Part of a small language model's weights: vocabulary 2840, learned positions.
MLP neurons of a small language model. Each row is named by its layer, matrix (up: input weights) and neuron, and shows model dimensions 112-175. Each number is 128 + 32 x the weight over its row's rms, rounded and kept within 0 to 255.
After each neuron's rows, "fires on" lists the tokens most often at its 100 highest values on Wikipedia text that the model never trained on.

L2.up1080 [105 160 117 131 140 105  87 108  55 124 126 126  95 119 204 148 149 104 102 156 163  98 153  95 115 132 172 154 139 134  50 140 160 140  47 167 115 178 144 128 119 134 170 126  69 146 167 135 149 118 166 132 109 126 136 136 147 181 108 110  33 124 120 121]
fires on: "ep", "af", "ivil", "ically", " into", "on"

L2.up298 [110 148 131  46  89  97 136  86 121 116 154 145 101 107  48 166 104 131 117 206  95 134 157 124 115 175 210 113 141 128 131 137 142 121 167 144  93 195 124 127 111 110 107 152 155  99 195 141 116  96 140 219 130 182 132  94 114 113 112 131 155 115 139  88]
fires on: " |", "|", "ased", " US", " Democratic", ")"

L2.up48 [133 144 126 170 142  63 135 139 160  99 100 145 122 100  96 110 143 124 130 135 119 155 133 101 148 114 115 101  77 118  95 131 128 144 101  65 137 147 133 123 108  95  22 185 161  92 132 105 110 146 108 172 103 129 105 123 127  72 126  50  85 134  98 152]
fires on: " it", " acc", "ug", " him", "ation"

L2.up863 [ 44 172 159 127  82  99 143  91  85 142 144 110 124 146 134 111 130 128 129 153 157 124  96 160 160 135 168 118 160 154  47 124 108 113  52 136 103  93 122 139 144 122 182 148 127 132 150 189  86 150 154 166 150  99 127 135 166 144 150 117 119 130 120 166]
fires on: "il", "im", "on"

L2.up1058 [ 98 110 156  36 109 128 134 115 132 167  80 139 155 122 118 101 103 110  93 153 139 131 181 101 176 103 151 111 113 144 113 144 119 144 152 137  90 159 131 142 143 214 168 107 174 168 153 131 143  94 198 129  99 123  92 103 129  68 110 125 136 165 131 153]
fires on: " |", ".", "|", "\n", ","

L2.up792 [ 94 126 137 147 103  78 135 104 125 117 130 159 116  90 134 139 128 129 131 163  96  28 157 105 120 133  98 107 108 129 149  92 181 139 111 153 139 175 163 125 186  91 142 132 100 103 127 116 173 145 122 102  94 172 129 110 109 118  83 150 122  64 120 130]
fires on: "-", " •", " the", "|", "="

L2.up398 [139 127  83 143 126  94 109  97 149 111 146  87 167 174 207 134 115  66 117 162 110  61 121  97 134 125  70  77 129 146 117 122 175 145 157 127 161 170 124 120 124 153 109 124  62  45 162 104 115 163  95  96 109 153 134 118 158 148 193 143 118  19  92 156]
fires on: " T", " Qu", " F", "qu"

L2.up963 [128 131 111  77 147 137 127 137 123 133 175 142 131 174 120 141 131 101 101 155 138  99 158 101 192 119  80 102 105 154  86  84 163 144 130  94 123 152 134 167 119 163 135  91  88 153 134 141 181 166 110 160  81 153 147 131 120 150 146 109 116 148 128 132]
fires on: ",", "\",", "),"

L2.up243 [ 89  57  93 140 101 116 123 116  69 149 171 122 122 104  79 168 183 146 174 147 129 129 171 134 143 130  74 119 183  93  96 108  91 106 146 135 106 152 172 100 170 154 112 141 133 107  91 108 164 135 163 120 130 145 120 134 126 126 105 103  70 128 134 107]
fires on: " final", "ark", " real", " though", " Final", "rom"

L2.up1032 [174 151 112  92 155 111 134 141  99  97 174 131  89 168 111 110 136 102 117 105 165  66 116  40 172 110  57 159 116 106 145  62 168 149 123  96 145 121 123 136 137 159 125 115 117 111 143 172 221 195  91 173  90 165 143 119 177 157 145 119 105 154 132 137]
fires on: " |"

L2.up109 [127 182 102 120  96  97 110 120  65 137 215 142 100 141 123 113 139 109  91 184  79 155 132 160 102 115 125 137 113 198 176  99 154 127 117 158  95 159 133  98 170 173 134 141 143 115 108 181 173  98 198 138 125 151 145  63 154 118 123 133 172  77 193 153]
fires on: ":", " in", " from", ";", " by", " of"

L2.up456 [139 204 114 105  88  77 133 158 163 120 134  96  79 137  56 128  77  40 152 136 123 130 135 106 120 131 118  95 166 135 107 132 154 131 164 113  70 106 174 134 150 157 153 139 153 115 146 146 135 144 180 122 111 173  61 138 131 124  89 146 130 113  68 185]
fires on: "'", "ual", "'s", "ing", "s"

L2.up742 [127  94  98 151 153 106  83 130 108 148 104 189 142  50  87 160 121 172 107 151 123 116  97 128 136 122 141 146 162 162 141 119 150 152 126 177 112 147 105 102 124 102 121 130 157  94 121 102 163 126 131 183 107 128 153 129  86 119 155 152 178 111 168 148]
fires on: "hen", " only", " number", "ast", " Jun", "et"

L2.up1033 [ 93 146 200 117  83 109  61 148 135  67 143 170 101 143 119 103 109  90 167  66 111  82 112 154 157 156 116 157 152 129 152 118 127  90 102 166 107  81 105 113 149 149 182 102 131 166 112 170  71 128  77 115 157 123 132 126 133 149 130  77 129 206  58 117]
fires on: " Pet", " he", " squ", " him", " after"

L2.up470 [ 91 105 117  45 125  87 163 152 179 158 136 130 135  87 118  92 137 132 106 173 100 161 147 121 167  57 145 200 130 103 167 110 194 143  97 110 113 170 193 134 172 145 113 190 124 138 139 177 122 114 122  66 112 108 162 164 112 115 104  95 167 188 122 124]
fires on: "ce", " years", " year", "ind"

L2.up1156 [161 133 110 143 101  54 121 111 100  87 215 149 113  91  85 104 122 145  94 131 125 121 167 143 141 109  92  63 100 139 166 161 181 186 144 137 103 170 158 114 210 127 148 137  87 118 151 140 166 147 138 130 166 135 112  59 115 106 130 158 123  61 185 192]
fires on: "-", " the", ":"

L2.up483 [173 142 112 158  69 136 131  83 105 189 178 201  92 164 138 222 128  77 121 134 117  72 121  52 119 135 118 149  84 125 101 106 134 171 123 149 128 191 128 145 174 156 133  99 104 118 131 137 152 140 134 155  96 173 166 105 137 138 119 136 144 106 140 122]
fires on: "\n", ":", " (", ")", ".", ";"

L2.up1136 [111 146 112 135  94 104 112 127 110 177 118 145 143 133 112 203 208 136  89 134  97 118 137  98 125  93 119 208  95 117 134 113 131 176 112 131 116 131 120 150 160 191 115  85 100 106 141  81 117 133 155 112  96 188 171 137 117  94  67 136 159  85 128 112]
fires on: ".", ")", " and", "\n", " to"

L2.up564 [120 110 127  93 127 136 132 144 151 142 100 132 147 136 154 112 112 121  76 137 197 115 184  55 163  61 115 135 129 150 128  83 174 143 127 130 119  93 126 165 148 210 107  70  99 101 175 168 152  95 129 135  85 159 125 116 142 123 176 126 134 163 114 123]
fires on: "\n", " |", ".", ";"

L2.up610 [ 79 118 122 131  84  88  76 157 112 172 148  92 118  97 155 124 200  90 138 120 143 160 143 167 174 167 112 128 140 141  89  91 125 125 170  65  67  74 194 148 135 119 145 113 136  89  87 126 141 138 115 165 106 157 144 134 126  90 111 107 156 102 158 158]
fires on: "rain", " project", " exper", " Sw", " com", "ement"

L2.up1297 [ 98 147 160 158 116 177  95  97 116 143 199 135 157 104 136 140 120 106 121 178 130 111 124 156 153 173 129  76 119 158 101 130 214 118 133 115 182 186 138  88 115 104 142 135  65 104 121 126 187 142 119 124 174  94 172 101 143 102  97 163 132  99 185 132]
fires on: "-", "=", " as", " in", ".", " by"

L2.up587 [ 79 146 158 105 135  99 129 114 126 122 185 153 166 125 117 155 127 137 100 151 103 112 214 159 108 112 143  92 121 135 117  93 128 116 121 105 177 177 136 156 142  93 123 120  88 140 142 129 159 157 184 171 130 155 146 107 129  74  56 146 136  97 167 181]
fires on: "-", ":", "|", " |", " by"

L2.up92 [189 113 107 145 110 127  93 120 153 129 170 168 131 151 143 171 129  72 116 179  97 159  79 189 132 142 171 205  91 110 119  93 168 177  72 148 128 101 147 121 142 196 141 108 132  97 195 124 125 162  83  81 124 129 104 156 163 105 156 118  96 124  93 140]
fires on: " She", " she", " be", " had", " he"

L2.up933 [129 170 142 142  99 149 147 175 198 114 110 167 132  67 102 115 150 176 118 119 168 161 209  86 131 117 101 157 135 142 114 114 170 203 101 149 137 133 127  77 152  82 133  96 162 134 120 125 105 143  98 166 114 119 133 105  93 136 137 143 112 152 159 127]
fires on: " ag", " first", " Jun", " is", " only", " App"

L2.up35 [ 88 167 143  74 115 115 132  97 120 198 133 132  97  96 152 176 131 133 118 167 192  59 173 107 145 102 143 128  76 165  79 111 174 155 115 127 131 120 134 215 148 138 101  89  57 121 148 137 173 164 160 109 110 115 138  90 149 140 141 118 136 101  93  99]
fires on: ".", " |"

L2.up632 [134 144 140 142  83 136  84  93 115  99 255 110 118 160  85 141 120 163  90 164 148 157 134 145 142 157 158 107 142 118 138 200 161 110 117 164  94 149 134 107 226 143 122 117  87 156 141 102 106 115 130 129  75 145 159 176 107  55 116 150 126 163 159 101]
fires on: "c", "\n", ":", "us", "is", "ce"

L2.up1120 [119 145 106  84 101 148 135 151 106 133 105 112 143 110 109  35  95 108 147 194 148 159 139 149  91  64  79  61 157 107 135  96 210 119 151 112  81 114 173 138 154  82 147 165 100  92 145 150 118 149 105 129 106 129 101 163  82 153 101 132 176 106 150 112]
fires on: " former", " first", "stitute", " later", " popular", "ant"

L2.up480 [ 81 173 113 106 111 125 117  90 144 129 157 127  98 137 142 191  99 135 116 151  93 114 158  89 128 134 113 104 142 118 129 112 142  93 126 163 167 198 128 137 203 102 202 128  97 105 151  86 137 121 152 130 139 148 130  73 149 116 110 200 148  75 159 124]
fires on: ":", ";", " were", " house", "one", "):"

L2.up1179 [ 91 106 173 117  96 101 137 145 148 145 146 143 168 156 101  91 183 123 109 133 139 103 137 143 146  76 131 168 152 128 130 118 105 126 180 120 142 150 122 152 143 142 149 139 129 170 164 151 123 147  84 102 119 155  93 134 222 101 174 146 170 134 110 153]
fires on: "f", "uf", "al", "af", " inf", "med"

L2.up595 [ 74 165 154  84  74 104 120  86 101 169 102 147  96 122 138 167 115 170  89 110 155 168 146 143 145 119 209 151  94 128 132 118 133 134 107 132 145 117 133 173 162 182 161  78 141 113 146 143 138 100 190 102 141 111 148  69 160 121  92 168 186  91 112 105]
fires on: ".", " |", " ", " c"

L2.up74 [105  90 117  95 104 115 140 109 129 116 136 140 100 143  80 121 109  90 105 160  98  36  91 105 134 122 137 146 133 172 131 175 133 126 145 162 114 139 113 130 178 150 154 105 174 154 138 156 121 136 126  77 133 147 133  98 163  62 118 178 213 122 142 158]
fires on: ";", " |", ":", "01", " as"

L2.up427 [118 102 114  96  98  94 117 102 147 182 124 127 117 189 153 171 109 108  99 147 163 113 167 122 127 132 110 116 117 147 130  59 171 175  97 115 128 139 132 157 172 158  90  93  95  90 165 196 143 105 131 138  91 178 121  88 129 139 152 195  89 160  74 115]
fires on: "\n", " |"

L2.up843 [145 110 160 122  99 160 130 169 144 144 117  83 119 135 142 104 175 134  65 102 113 159 115  76 157 119 117 126 139 130 186 118  53 130 113 107 153 132 116 134 101 205 107  93 145 102  94  98 107 141 123 125  83 138 127 115  71 118  81 149 177 106 108 119]
fires on: "f", " This", "oth", "ters"

L2.up1493 [127 142 122  94 124  92 133  94 135 118 135 244  99 208  64 127 163  98  73  93  59 103 131  76 113 121  83 124 119  87 125 136 181 153 124 134 185 100 135  86 221 140 134 107  96  56 102  96 138  98 137 154  98 169 146 124 124 148 113 150 106 119 161 135]
fires on: "ain", "les", ":", "ournal"

L2.up75 [126 159 177  81 111  79  61  89 165 113 124 145  68  82  92 140 139  87 106 159 119 127 139  96  99 133 156 146  59 128 157 156 131 158  49 174 121 133 117  71 141  91 137 155 129 156 100 141  87 171 138 136 118 114  74 103 102 159 142 119 218 145 162 136]
fires on: "ay", "stitute", " follow", "stit", "air", "tr"

L2.up996 [133 167 100 152 190 113 135 142 126 156 157 134 119 139 120 145 171 141 135 102  53 104 103 158 137 154 173 145 143 104 159 104 199 123 102 156 160 130 162  99 169  93 138 158 105 115 144 118 146 165 127  83 105 101 120 126 117 139 148 146 121  21 134 144]
fires on: "ul", " r", " received", " d"

L2.up432 [123  92 136  80 131 116 155 120 125 173  52 142 158  78  48  99 110 124  84 152 159  83 165  96 145  97 173 134 120 153 106 139 111 161 118 108 106 136 116 182 126 163 112  76 143 135 142 134 100  85 164 147 102 100 129  88 145 109 137 140 111 110  62 138]
fires on: ".", "\n", " ==", "=="

L2.up1461 [133 125 137  90 101 126 146 144 127 116 119 136 143 103 137 103 110 148  96 147 129 134  82 158 171 116 190 178 111 149 121 108  79 126 142 116 109 181 133 116 181 162 137  74 142 112 104  89  75 128 163 116 143  96 153 151 167  63  56 147 129 129 128 121]
fires on: " |", " –", " —"

L2.up1346 [ 89 129  97 131 124 158 146 130 121 154 132 115 160  95  77  71 110 134 100 136 127 160 174 127 171 102 185 135 118 112 169 152 153 141  77 111 202 159 112 151 126 169 121 103 115 137 107  81 129 135 164 212  78 126 109  79 117 102 159 185 119 109 157 157]
fires on: "ed", "t", ":", " of", "\"", "ing"

L2.up8 [ 97 113 127 140  91 108  98 103 127 137 197 152 166 126 124 136 153 144 117 102  61 118 123  72 152 143  68 142 123 108 182  65 123 104 136 133 113 157 120  72 138 160 143 168 129 131 164 118 142 182 155  72  91 134 114 136  97 126 161 105 103 104 139 112]
fires on: "ore", " Sc", "et", "art", "age", "st"

L2.up802 [ 60 149  82 129 145 119 119 139 129 164 159 128 193 100 115 108 133 137  77 121 113 164  67 143 163 100 174 147 128 122 116 193 102  95  92 128 118 170 123 122 105 146  95 128 123  98 145  54  51 167  94 162 138  79 132 157 119  11 101 170 158  63 159 121]
fires on: " |", "burg", "te", " village", " County", "artment"

L2.up1154 [148  94 117 120 125 100 127  77 165 118 136 104 144 101  99 113 132  92 138 152 129 200 143 105 125 167  83 106 152 114 167 131 121 108 137 120 111 122 105 111 155 136  91 104 115 119 160 160 152 195 118  97 100 187 129 112 137 113  81 157 170 151  60 156]
fires on: " player", " play", "ory", " friend", "en", "ech"

L2.up1121 [122 147  90 107 130 125 121  72 184  89 166 100 130 149  87 145 114 146 154 127 112 142 112 128 123 114  75  98  92 123  82 108 120 155 109  84 110 115 142 104 139 159 178 116 151 138 156  78 121 117 173 142  86 117  84 171 108  88 118 150 165 145 163 119]
fires on: " National", " struct", " qual", "omm", " Union", "erson"

L2.up1482 [112 180  96  25 135 127 192 134 157 153 139 164  78 143 100 125 120 104 149 144 147 125 156 123 175 112 188  71 151 140 148  65 165  87 122 122  96 131 135 138 158 153  80 159 159 124  59  89  84 130 178 150 127 109 130  79 107  59  71 173 115 137 121 123]
fires on: "uc", "cent", "c", " up", " Pet", "ces"

L2.up900 [103 102 132 113 144 155 138 155  51 113 182  90 106 141 108 120 134 116 122  77 146 121 161 115 154  53 127  57 120 150 133 143 106 123 160 125 105 119 146  98 110 110  72 123 133  49 107 147 169  80 162  79 129 164 139  85  98 102 178  95 143  72 181  99]
fires on: "se", " Gen", " mother", "oll"

L2.up665 [145 104 102 139 124  61 129 133  96 108 100 152  64 114  96 134 102  85 155 108 124  88 133 109 137 155 119  98 110 139  77 145 137 139 158 121 107 167 143  60 145 157 167 133 163  80 138 104 151 141 195 164  57 106 122 158 136 102  74 122  88 159 156  85]
fires on: ";", " Party", ")", " States", "ia", "ation"

L2.up1319 [ 74  68 139 136 104  96 138 144 128 149 151 176  93  82 146 117 115 168 114 134 147 150  94 122 128 101 143 163  93 119 173 121 132 136 166 138 119  91 138 103  97 123 200 113 147 152 175 124 124  84 127 135 182  97 104 140 206 151  50 107 121 165 127 123]
fires on: " |", " h", " f", " bel", " mon", "han"

L2.up964 [108 136 161 115 162  81 142  97 136 122 142 131 177  85  35 130 175 110  44 160 143  69 136 129 158 149 168 130 127 121 121 106 164 173 129 115 134 135 136 158 145 172 125  84 148 145 201  78 122  89 172 142 127 131 142  95 140 112 136 172 159  80 103 106]
fires on: "==", " =="

L2.up957 [132 122 104  53  89  83 146 102 108 120 140 122  93 170 103 153 137 126 109 149 152  94 138 107 141  68 107 204 114 160 100 112 141 162 137 110 143 147 137 170 146 160  77  83  91  85 166 193 146 128 117 121 141 149 131 115 136 106  96 143 127  85 116 110]
fires on: ".", " |", " the", ")"

L2.up760 [ 86 171 118 109 111  78 127  25 116 187 145 123 103 117 122 151 168 129  85 113  80  91 149 151 129 150  73 136 108 102 127 114 141 208  80 102 108 118 131 215 154 141 121 103 108 167 165 109 121  95 165 104 154 177 143 116 140 152  93 188 162  77 142 124]
fires on: "\n", " P", "===", "=="

L2.up1386 [184 121 111 117 106  86  99 101 129 150 135 128 136 130 173 167 115  94 118 159 110 124 101 146 112 182 110  99 110 114 113  90 160 221 111 154  99  87 142 127 152 184 176 125 132  79 131 135 172 169  80  61 158 111 125  93  97 123 134 150 125 140  96 181]
fires on: " he", " He", " I", " G", " she", "He"

L2.up247 [110 182  93  87 103  86 125 156 101 138 215 146 146 115 151 141 149 125 103 129  91  67 136  88 135  85 139  98 110 133 155  74 171  89 140 138 133 163 127 144 146 167 142  62 137 143 144 202 147 160  98 125  86 177 161 126 151 122 162 189 138  78 119 136]
fires on: " |", ";", "\n", ","

L2.up437 [ 72 196  99 122  51  82  98 141  89 181 140 128  81 121 172 154 139 130  88 114 144  88 154 110 139 133 104 140  75 130 127 156 181 116 117 162 115 195 123 170 195 109 175 142 111 115 142 146 128 122 178 114 141 159 142  56 166 131 118 216 155 101 120 130]
fires on: " |", ":", ";"

L2.up316 [133 101 107 125 130 121 152 172 119 131 126 154 154 185 120  99  94 108  66 147 146 120 173 105 189 104 138 155 102 122  90 174  91  90 118 120 184 174  91 146 151 185 116 103  70 120 140 106 143 160 162 185  51 160 130  57  91 118 115  93 129 109 100 164]
fires on: "\n", ":", "),", ").", " by", "\"."

L2.up1059 [149 145 163 134 169 198 162  87 127 176 161 119 150 103 141 136 145 140 135  72 166 122 147 108 120 116  95  24 143 104  90 105 147 118 142  56 101  94 116 120 177 130 170 139 104 159 125 114 131 164 141 124  75 171 136 131 152 109 188 109 158 114 132 104]
fires on: " more", " same", " un", "ess", "ide"

L2.up20 [106 190 127 129 101 155 128 160 164 111 130  65 187 148  65 119 135 127 125 105 148 128 178  90 145 136 128  98 105 123 122 129 167 157  97 123 134 116 141 168 146 132 107 119  99 178 139 117 133 108 139 138  79 121  66 130 158 138 177  93  54 115 100 177]
fires on: "ing", "c", "s", "t", " C"

L2.up794 [109 163 132 109 107 112 137 129  88 177 143 147 154 110 116 167 105 102 142 179 127  70 185  90 132 114 143 101 130 125  67 124 112 175 153 129  69 161 135 200 121 119 114 101  93 192 151 184 109 130 192 134 133 152 132  78 118 139  82 148 154 108 122 111]
fires on: "\n", "|", "-"

L2.up502 [ 92 118 118 130 112 125 140 173 176 149 142 123 182  72 138 146 125 173 128 109 154 118  87 133  87 164 157 150  82 200 160 142 129  72 139 143 133 132 150 150 149 181 107 148 134 118 118 122 153  86 124  92 148 121 130 111 160 152 116 129 106 110  69  88]
fires on: "ood", "amil", " music", "bum", "&"

L2.up231 [181 142 115 161 130 158 112 140 143 133 168 107 144 146 123 157 155 105  89 119 169 126 155  39 204 131  85 116 135 160 150  57 224 136  95 101 129 113 132 149 109 158 122  53  42 165 197 180 228 156  77 136  88 185 151 121 138 134 189 126 136 131  92 129]
fires on: ",", " |", "\n", ";"

L2.up845 [146 125  82 126 126 102 161  94 132 154 152 122  92  96 137 155 156 109  78 101 115 102 191 117 114 130 219 166  99 152  97 137 152 146 102 108 103 108 114 163 162 143 135 130 105 120 168 119  94  73 181 156 127 125 178 106 118 125 159 130 176  75 145 153]
fires on: ".", "\n", " \"", " =="

L2.up365 [ 86 127 164  99 105 113 106  79  96 102 129 110  86 126 129 136 105 142 129 100 136 103 133 169 136  83 133  86 129 177 145  97 153 116  98 153 202 172 108 117 172 137 140 112 157 155 115 172 146  72 142 133 118 162 129  73 138 132 117 183 153 136 117 115]
fires on: ";", " |", "-", ":"

L2.up918 [156 152  90 170 108 137 119 119 129 122 137 138 101 138 117 205 107  69 138 171 155  88 127 122 158 159  77  86 120 173 163  79 243 116 113 121 130 125 134 125 156 120  77  94  77 158 178 110 185 181 103 147  72 215 125  90 139 195 175 131 116 137 116 127]
fires on: "\n", " |", ")"

L2.up178 [152 176  78 109 108 199 109 144 144 144 141 134 102 103 104 153 167 135  93 107 148 102 109  21 176 113 147 164 131 133 214 135 167 132 121 179 172  75 128 144 134 162 150 118 129 128 116 170 136  70 134  79 135 102 110  72 171  90 161 149 120 181  62 120]
fires on: "iss", "t", " w", "ph", " h", " f"

L2.up994 [106 120 129  84 137 100 112 132 135 151 105  86 108 115 134 147 147  79  59 164 181 124 136  92 184 100 129 144 145 105 115  93 182 176  86  88  98 140 117 158 152 151 111  83  61 146 198 166 171 135 159 177  88 145 127  94 121 136 131 109 127 152  61 150]
fires on: ".", "\n", ")."

L2.up430 [162 109 107 124 109 172 129 157  81  92 141  98 111 160  83 125 177 141 133 159 128 104 130 109 136 141  75 162 113 115  37  99 116 129 128 118 155  78  91 144 128 126 133 113 118 104 152 102 125 152  94  87 133 109 186 102  83 104 158 111  93 106  93 126]
fires on: " disc", "ight", "ased", "alth", " Rec", " port"

L2.up774 [ 60 144  87 183 118  56 130 113 118  90 108 134  62 153 161 158  98 145 116 163  48  89 139 127 118 125 120 112 122 177 123 134 111 119 116 156 122 170 132 110 221 111 194 140 138 138 101 121 166 138  83 125 159 145 134 140 130  99 175 191 144 137 161 120]
fires on: "l", ":", "pec"

L2.up426 [146 119  71 120 122 113 108 123 150 161 180 102 106 181 145 174 108  97 118 194 193  95  87  60 168 162 105 144  96 119 161  53 144 177 124 128 130  94 125 143 139 153  97 114  96 124 186 122 136 140 113 149  64 222 124 133 123 120 159 142  96 151 121  94]
fires on: "\n", " |", " ", ";", " is"

L2.up988 [139 121 161  67 127 122 120 133 140 126 125 130 161 132 120 117 121 120  78 131 156 136 200 109 161  86 154  98 119 148 124 120 106 107 132 107 151 154 140 179 163 183 128  68 126 151 137 116 173 142 142 162  73 176 122  69 138 111 110 132 125 147 121 153]
fires on: " |", "\n", ";", ":", " (", " by"

L2.up787 [ 81 140 124 128  99 100 109 102 148 124 212 162 136 100 111 159 103 106  91 167 126  91 125 126 147 102 103 104 114 113 100  95 163 166  98 107 131 182 124 208 134 159 143 122  91 135 172 100 166 159 139 116 106 141 124  78 108 126 108 174 136  78 143 177]
fires on: "|", "\n", "\n ", "==", "===", ":"

L2.up463 [145 107 115  57  53 115 139 116 149 119 133 160 130 150 110 149 100  99 102 116 120 110 160 103 120 127 102  83 122 133 132 102 137 109 152 126 106 170  93  80  92 108 139  99 134  65 118 121 143 120 156 134 105 201 151 136 115  70 137 121 130 114 125 125]
fires on: ";", " |", "ces"

L2.up864 [109 127 141 176  71 125 131  97 123 162 134 164 149 189  95 164  96 126 128 172 113 110 145 134 141 135 147 129 147 127 138 104 191 142  90 141  94 147 124 137 148 124 128 118  76 146  90 107 147 154 134 128 104 182 120 138 126 105 105 133 131  73 117 123]
fires on: "\n", ":", "-"

L2.up468 [104 142 111 157 140 144 133 112 152 123 102  79  74 139 163 120 155 108 134 162 123 120 101 121 187 172  95  70  92  93  84 108 146 147 138 172 113 137 105 125 182 152 169 111 134  83 145 177 105  98  88 125 103 160 122 111 117 122  91  95 215 159 136 115]
fires on: "ust", " family", "ue", " 194", " Her", "ubl"

L2.up1062 [124 147 132  99 118  88 146 102 104 178 171 124  86 127 152 191 101  87 128 143 113  60 176 173 120 141 102 120 123 138  94  74 138 180 112 131  86 180 133 149 153  88 133 135 157 132 172 139 129 148 167 136  83 134 123  95 157 126 122 137 183 158 143 165]
fires on: "-", "\n", " (", "–"

L2.up150 [ 92 113 175  68 105 129 119 100 130 150  56  90 167 130  65 101  90 127  35 176 167 111 159  98 162 117 143 148 120 115 110 147 114 142 139 137 116 117 133 177 135 177 109  96 154 131 157 159  95  85 165 153 117  86  80 111 115  88  93 118 127 114 103 102]
fires on: "\n", " |", "|", " ."

L2.up623 [155 108 138 148  67 127  80 102 167  81 140 113  87 125 161 155 140 115 158  92  91  91 131  88 121 129 118 192  95 148 160 143 158 118  49 169 119 105 186 173 122 155 139  76 155 128 121 130 128 155 135 124 118 142  36 115 124  74 110  93 116 106 146 130]
fires on: "ath", "ann", "oor", "ich", " after", "ons"

L2.up577 [ 84 123  75 162 113  80 146 114 103 141 127 103  34 137 105 168 144 123 117 114  73  83 199 147 150 146 128 137 104 159 114 117 112 136 152 128  75 180 135  64 180 108 116 178 169 184  92 143 150 101 159  93 117 163 137 139 156  97  85 160 167 129 162 135]
fires on: ":", "ond", "TC", "nd", " •"

L2.up954 [116 127  61 180  70 102 178 115 139 194 161 154 153 121  97 123 115 148 140 120  62 163 167 151 141  87 141  98 115 152 113 106 131 171 145  92  93 167 160 155 135 125 139  90 124 140 150 136 121 127 133  76  95 149 144  60 191  89  67 107 124 103 185 132]
fires on: "ov", " Har", " up", "ue", "al"

L2.up475 [177  93 125 154 142 234 186 125  58  68  97 135 120  98  80 129 109 156 109 133 111 104 153 164 154 127  87 115 139 187  93  90 104 128  82 209 172 101  93 163 165 129  83 150 159 100 172  97 141 106  92  83 127 155  51  78 147 145 126 181 144  22  83 115]
fires on: "bum", " song", " long", "ail", "ile", "ative"

L2.up418 [139 182  67 107 203  69 133 152 122 102 115 134  50 116 117 112 168  89 102  68 108 111 215  93 151 112 127 158 116 149 107 108 165 125 121 124  91 123 130 120 200 122 137  27 163 164 111 128 162  70 110 108 130 142 143 107 136  94  97 130 111  91 140 166]
fires on: "il", "ia", ":", "ain"

L2.up38 [120 135 150 162 131 113 115 143 140 149 145 144 137 168  99 108 126  53 122  95 176 109  99 112 158 121  78 122 131 125 140 130 146 159 128 102 168 151 126 125 102 147 144  83 110 152 151  93 169 142 138 125  31 155 116 185 154 136 125 101 148 143 149 159]
fires on: "s", "ed", "ates"